python train.py --vocab_size=2048 --norm="layernorm" --qk_norm=true --attn_scale=0.159 --bias="all" --parallel_block=false --lr_mult_o=1.5 --lr_head=0.00504 --train_tokens=375600000
MLP neurons of a small language model. Each row is named by its layer, matrix (down: output weights) and neuron, and shows model dimensions 0-95. Each number is 200 + 30 x the weight over its row's rms, rounded and kept within 0 to 999.
A block is one neuron, or neurons of one layer that tend to fire together. After each block is what it responds to, as a language model described it from the Wikipedia text at the highest values.

L3.down317,224,197,186,250,166,224,165,170,146,213,167,210,233,189,202,197,187,158,197,197,218,203,203,236,235,174,224,195,179,215,209,169,221,157,193,234,196,192,183,224,180,215,211,166,170,235,194,199,177,186,215,170,189,182,214,171,222,203,194,273,177,274,217,218,178,256,223,173,174,132,215,200,199,180,213,150,194,198,160,206,262,251,159,198,199,263,227,134,220,174,191,224,177,211,197,180
L3.down803,226,198,278,228,193,188,231,214,253,182,248,175,172,230,191,203,166,206,185,140,230,168,246,188,187,215,247,223,272,232,221,193,215,201,160,168,202,216,220,155,183,212,201,200,227,240,211,176,199,224,251,204,184,204,245,177,194,280,231,199,194,232,264,197,225,173,160,151,197,199,196,241,208,181,174,175,206,187,154,165,165,160,196,180,194,166,210,172,179,225,227,233,238,241,208,215
L3.down1146,204,171,172,237,138,265,214,234,176,218,236,192,170,206,230,181,185,232,189,166,166,214,206,216,233,184,177,229,126,207,212,215,199,122,248,224,214,186,137,246,192,236,195,238,151,203,259,225,183,196,257,194,212,179,188,166,169,254,173,208,168,213,242,224,205,204,177,233,209,234,233,214,195,208,202,195,173,212,180,268,206,202,206,218,254,199,181,212,181,229,228,221,138,184,241,207
L3.down1562,233,199,198,201,212,247,199,240,203,242,204,210,210,157,181,201,200,216,213,255,220,268,153,247,208,201,147,207,228,187,192,241,197,175,191,230,215,192,201,185,168,225,167,190,236,257,218,188,148,190,209,272,224,215,223,192,235,193,211,242,170,202,191,203,180,204,216,161,206,213,168,173,230,181,236,187,240,179,201,165,217,261,181,189,212,164,206,180,264,185,170,221,176,265,180,193
Description: Suffix pieces finishing verbs of saying or describing before their object or clause, often in review quotes: state-d, call-ing, describ-ing, identif-y.

L4.down246,195,147,209,179,209,215,166,204,226,184,185,198,197,154,207,191,170,229,173,207,218,196,183,175,187,212,186,158,200,179,217,164,267,171,201,205,249,173,213,288,160,185,242,233,144,205,170,265,213,191,120,222,184,212,199,150,164,201,192,231,229,148,205,207,247,224,217,149,197,218,195,228,146,256,232,165,190,183,179,185,200,215,158,189,206,235,167,202,176,196,183,167,177,187,169,217
L4.down396,215,210,172,158,217,188,177,183,257,200,203,135,196,209,165,213,247,187,152,188,205,226,169,174,195,194,200,235,204,212,220,167,144,230,165,197,198,196,238,231,185,215,201,175,219,213,184,210,179,181,215,172,189,214,225,206,160,204,162,217,180,180,230,154,203,191,139,263,166,233,189,213,237,207,186,206,127,157,225,188,195,213,177,159,149,224,228,140,158,237,195,191,142,195,246,211
L4.down654,191,172,193,171,179,177,233,202,184,222,211,157,250,193,126,199,226,210,159,244,223,213,203,135,165,246,245,129,238,209,186,227,204,243,191,216,183,220,234,136,186,230,189,236,225,223,225,192,250,166,267,225,176,174,196,182,214,198,137,167,139,157,224,203,192,181,193,176,208,196,211,208,188,204,212,178,174,249,237,226,213,241,218,182,126,255,221,205,221,217,222,205,218,213,164,203
L4.down1044,197,219,189,177,173,208,142,223,152,250,251,195,227,255,259,208,181,235,226,215,189,188,185,216,163,199,175,152,150,132,145,198,194,214,234,170,239,134,208,193,200,167,195,159,248,205,223,185,209,194,169,165,221,222,241,224,172,170,184,272,173,167,199,232,159,201,202,139,235,160,148,184,211,204,192,191,166,204,166,168,225,281,217,182,158,220,226,195,202,156,188,215,216,190,230,131
L4.down1072,174,159,182,193,192,212,219,174,208,234,182,277,223,228,178,211,220,149,222,226,110,189,196,245,173,181,256,191,183,146,155,237,163,256,186,222,227,142,233,184,162,202,243,156,214,191,115,224,244,218,128,226,274,223,176,186,187,156,225,136,213,204,218,249,249,200,183,197,218,214,249,188,215,187,225,220,235,178,206,227,204,207,198,209,154,210,188,200,195,196,254,209,154,213,200,217
L4.down1103,217,190,222,193,220,191,189,195,252,198,174,166,211,215,200,224,201,211,186,221,276,210,156,163,177,168,196,184,192,174,209,190,198,201,170,217,232,153,187,180,158,212,229,173,157,198,209,187,194,204,246,119,194,199,205,238,177,143,178,216,176,219,186,213,188,206,236,257,188,235,214,186,219,221,245,207,195,196,225,248,206,201,246,174,209,204,186,274,190,122,130,235,193,175,152,167
L4.down1126,207,218,207,179,182,233,151,175,205,207,190,219,219,219,187,131,190,204,183,204,202,177,180,221,218,166,175,181,202,216,190,261,243,131,228,207,255,243,230,175,192,187,211,192,201,233,182,220,193,192,232,181,205,172,209,223,198,200,257,233,183,127,228,215,221,188,215,173,193,124,161,172,235,156,211,228,213,193,193,204,222,203,208,179,189,202,248,189,196,187,188,214,145,195,241,242
L4.down2067,229,197,158,180,229,196,201,227,191,174,186,227,211,236,190,212,209,197,168,173,162,209,169,254,158,191,179,171,193,193,199,198,195,266,240,159,144,234,211,194,214,216,203,244,193,202,151,172,176,206,218,192,208,246,190,186,203,202,215,213,220,171,244,187,217,194,214,165,223,182,134,309,164,132,168,200,214,149,228,193,166,220,223,195,254,273,216,218,199,208,191,200,212,258,210,166
Description: Function words linking a noun phrase to a role, place or agent: "as" (described X as), "at", "by", "that", plus "at" opening attempt/attorney/attitude.

L5.down63,201,205,262,218,177,174,188,221,217,204,224,228,201,214,186,187,261,217,201,206,282,194,211,202,253,230,209,265,203,198,161,154,191,196,205,176,167,180,202,257,168,135,214,237,221,200,249,220,210,218,190,183,196,188,183,204,237,198,200,249,163,148,224,267,150,233,209,176,221,220,224,245,202,183,184,243,226,239,211,192,146,141,225,173,243,200,193,265,211,201,191,201,170,226,208,209
L5.down1436,175,209,269,236,167,238,181,166,200,183,198,213,211,179,145,209,190,194,222,237,217,180,241,158,171,192,244,242,188,210,229,228,229,222,212,257,181,212,174,231,186,201,158,204,196,213,148,191,269,215,156,229,211,192,155,203,138,168,199,179,206,203,200,242,204,212,214,184,189,243,229,188,192,204,208,225,194,180,147,184,184,158,158,231,214,182,227,181,221,141,201,247,150,183,191,200
Description: The opening piece "st"/"St" of a word split into tokens, e.g. story, studios, straight, Steven, Flagstaff; occasionally other first fragments.

L3.down1044,228,196,210,172,257,238,177,203,168,178,231,158,189,190,188,193,255,241,195,200,200,195,163,276,139,205,186,189,220,159,178,231,209,195,186,197,183,193,184,181,146,230,211,231,185,198,203,191,131,208,182,220,222,198,245,209,194,121,204,187,226,194,208,183,192,217,164,206,113,177,178,170,190,189,178,186,239,188,227,172,165,194,161,211,166,234,191,222,217,160,210,204,205,133,242,206
L3.down1534,243,235,176,189,199,234,196,235,208,177,213,211,194,214,211,204,153,149,193,170,211,198,146,202,246,189,219,231,224,164,216,212,194,227,180,199,164,228,169,143,202,161,146,212,165,181,202,182,214,164,180,194,184,200,257,219,267,153,167,192,226,138,154,214,181,236,198,173,131,174,168,186,226,181,220,184,240,279,142,137,204,164,201,232,198,230,145,180,233,181,171,207,185,214,215,245
L3.down1713,218,182,212,206,183,200,194,249,183,222,170,170,244,191,161,208,193,233,148,177,177,181,228,199,189,178,193,228,235,223,150,248,166,161,202,171,246,234,233,235,183,199,234,194,180,184,224,212,210,199,188,260,151,200,235,191,245,250,156,148,172,189,257,188,172,202,184,149,203,197,182,175,185,151,222,188,174,192,224,186,200,186,210,191,240,201,228,271,205,230,220,176,197,148,215,274
L3.down2268,172,222,217,182,223,197,226,178,183,229,160,232,230,210,160,233,186,185,194,196,174,197,212,245,169,254,208,255,212,231,191,214,155,208,227,209,190,198,171,194,181,216,219,183,208,181,182,193,183,197,169,176,197,194,245,247,216,203,233,225,236,166,232,261,227,199,210,220,163,225,193,222,222,197,204,253,177,213,210,243,185,265,233,228,212,215,238,192,232,150,191,211,132,212,213,148
Description: Short fragments inside a longer word, just after its first piece and before a suffix, such as acknowled-g-ed, Back-g-round, bef-ri-ends.

L5.down479,207,199,203,178,201,219,231,187,199,239,215,217,210,218,294,218,180,211,175,207,228,213,196,165,244,189,213,220,197,196,238,226,205,177,197,172,208,164,169,155,172,251,187,222,217,177,207,237,238,209,217,229,204,203,137,144,189,209,170,222,196,215,209,220,207,146,213,188,204,212,213,216,170,203,175,213,222,197,241,144,156,178,226,206,213,200,200,193,177,195,151,208,169,193,203,251
L5.down1591,207,217,162,221,139,175,209,270,218,184,208,191,173,134,203,246,218,195,243,257,233,182,168,210,187,165,125,184,190,207,223,143,221,255,225,154,201,168,214,212,144,187,190,184,151,204,202,177,212,223,206,212,201,202,233,245,209,204,155,218,168,202,232,210,205,185,196,170,251,163,202,188,256,183,242,272,236,205,149,213,196,223,209,223,204,176,215,202,197,194,192,191,205,140,196,231
Description: Prepositions, mostly "as", also "on", "by", "than", that follow a verb or noun phrase, e.g. "known as", "fighting men as much", "articles on".

L4.down481,224,228,225,166,203,227,252,196,203,211,213,208,122,189,206,198,249,169,194,198,209,207,204,223,155,203,221,254,231,245,191,244,182,204,223,196,195,210,193,141,179,191,256,222,165,173,172,179,208,250,172,180,197,236,203,174,216,166,253,187,103,171,224,250,207,222,171,182,219,208,212,232,247,152,180,238,217,218,219,218,184,181,221,204,211,226,180,188,220,190,199,218,207,239,211,209
L4.down640,218,172,234,195,259,212,209,128,196,223,188,278,191,183,190,236,266,191,221,165,173,155,197,197,139,267,213,172,231,200,178,161,170,240,170,203,178,220,169,177,197,201,188,112,262,205,195,236,177,193,231,153,244,205,204,202,177,249,210,256,173,185,185,210,221,159,240,189,215,227,191,166,183,217,180,177,228,212,193,212,202,217,210,167,170,179,161,223,192,225,163,133,228,151,221,229
L4.down1084,215,186,260,188,231,218,211,192,235,142,160,229,182,180,155,253,225,207,232,185,198,209,264,241,167,207,187,271,220,207,222,248,149,221,179,204,182,161,192,229,240,199,179,180,204,227,191,159,202,198,207,167,212,167,200,188,159,229,201,180,137,183,181,224,223,135,206,166,152,254,222,171,174,179,156,197,196,211,205,238,217,244,170,225,194,198,253,197,170,201,194,200,187,209,185,192
L4.down1130,191,197,189,192,205,165,213,191,173,210,194,231,197,176,147,181,203,161,193,187,203,167,192,195,182,205,176,266,216,161,191,212,195,208,246,191,200,186,235,225,211,192,240,222,217,109,237,214,219,150,189,198,157,215,196,239,160,220,209,186,150,215,207,195,251,195,196,182,161,240,187,216,208,207,234,217,143,252,183,207,241,217,220,176,142,225,196,212,163,216,183,189,209,212,193,201
L4.down1231,148,213,184,206,220,217,247,188,174,169,183,218,201,170,183,201,189,183,266,272,159,213,208,152,214,189,237,116,190,188,185,241,155,249,183,206,183,226,224,188,199,146,205,175,238,249,197,165,192,213,171,219,177,205,204,255,176,213,185,150,193,204,237,219,189,220,221,162,216,223,196,172,206,192,216,187,191,209,159,273,198,226,199,210,220,146,239,190,247,194,192,232,226,209,163,203
L4.down1233,154,212,170,177,243,244,202,206,148,148,203,152,226,224,142,221,203,157,182,235,242,164,177,215,175,222,231,198,212,141,195,234,165,240,210,192,229,209,218,240,222,211,199,211,266,135,213,196,185,213,223,173,172,170,192,176,219,208,139,203,238,215,201,200,218,204,155,242,200,227,213,169,204,204,192,231,174,209,195,199,175,191,199,186,275,186,197,167,181,190,183,190,208,225,226,236
L4.down1923,218,242,220,218,174,217,263,188,147,255,174,204,165,231,155,146,215,188,216,245,187,181,287,202,161,245,208,258,203,207,180,202,209,217,216,217,205,254,200,222,205,208,212,222,206,183,197,163,179,235,200,177,195,192,196,221,195,190,200,178,209,216,179,182,191,247,183,181,179,247,180,202,259,227,182,215,208,252,248,209,209,212,163,219,187,237,229,229,175,166,137,234,174,244,202,229
L4.down2023,157,192,207,246,218,219,193,259,157,230,190,175,229,198,212,216,197,209,206,212,182,215,291,211,107,188,177,232,209,216,164,186,187,112,218,183,160,188,204,197,231,178,229,189,236,246,163,223,188,203,245,219,231,210,168,184,186,219,174,234,216,221,224,194,195,199,163,186,167,201,169,204,178,162,185,182,217,207,197,227,192,182,164,219,206,222,236,224,236,131,198,166,261,215,178,185
Description: Short subword pieces in the middle of a word split into several tokens, often names or compounds, such as silvers-mi-th, Lock-he-ed, Liver-po-ol.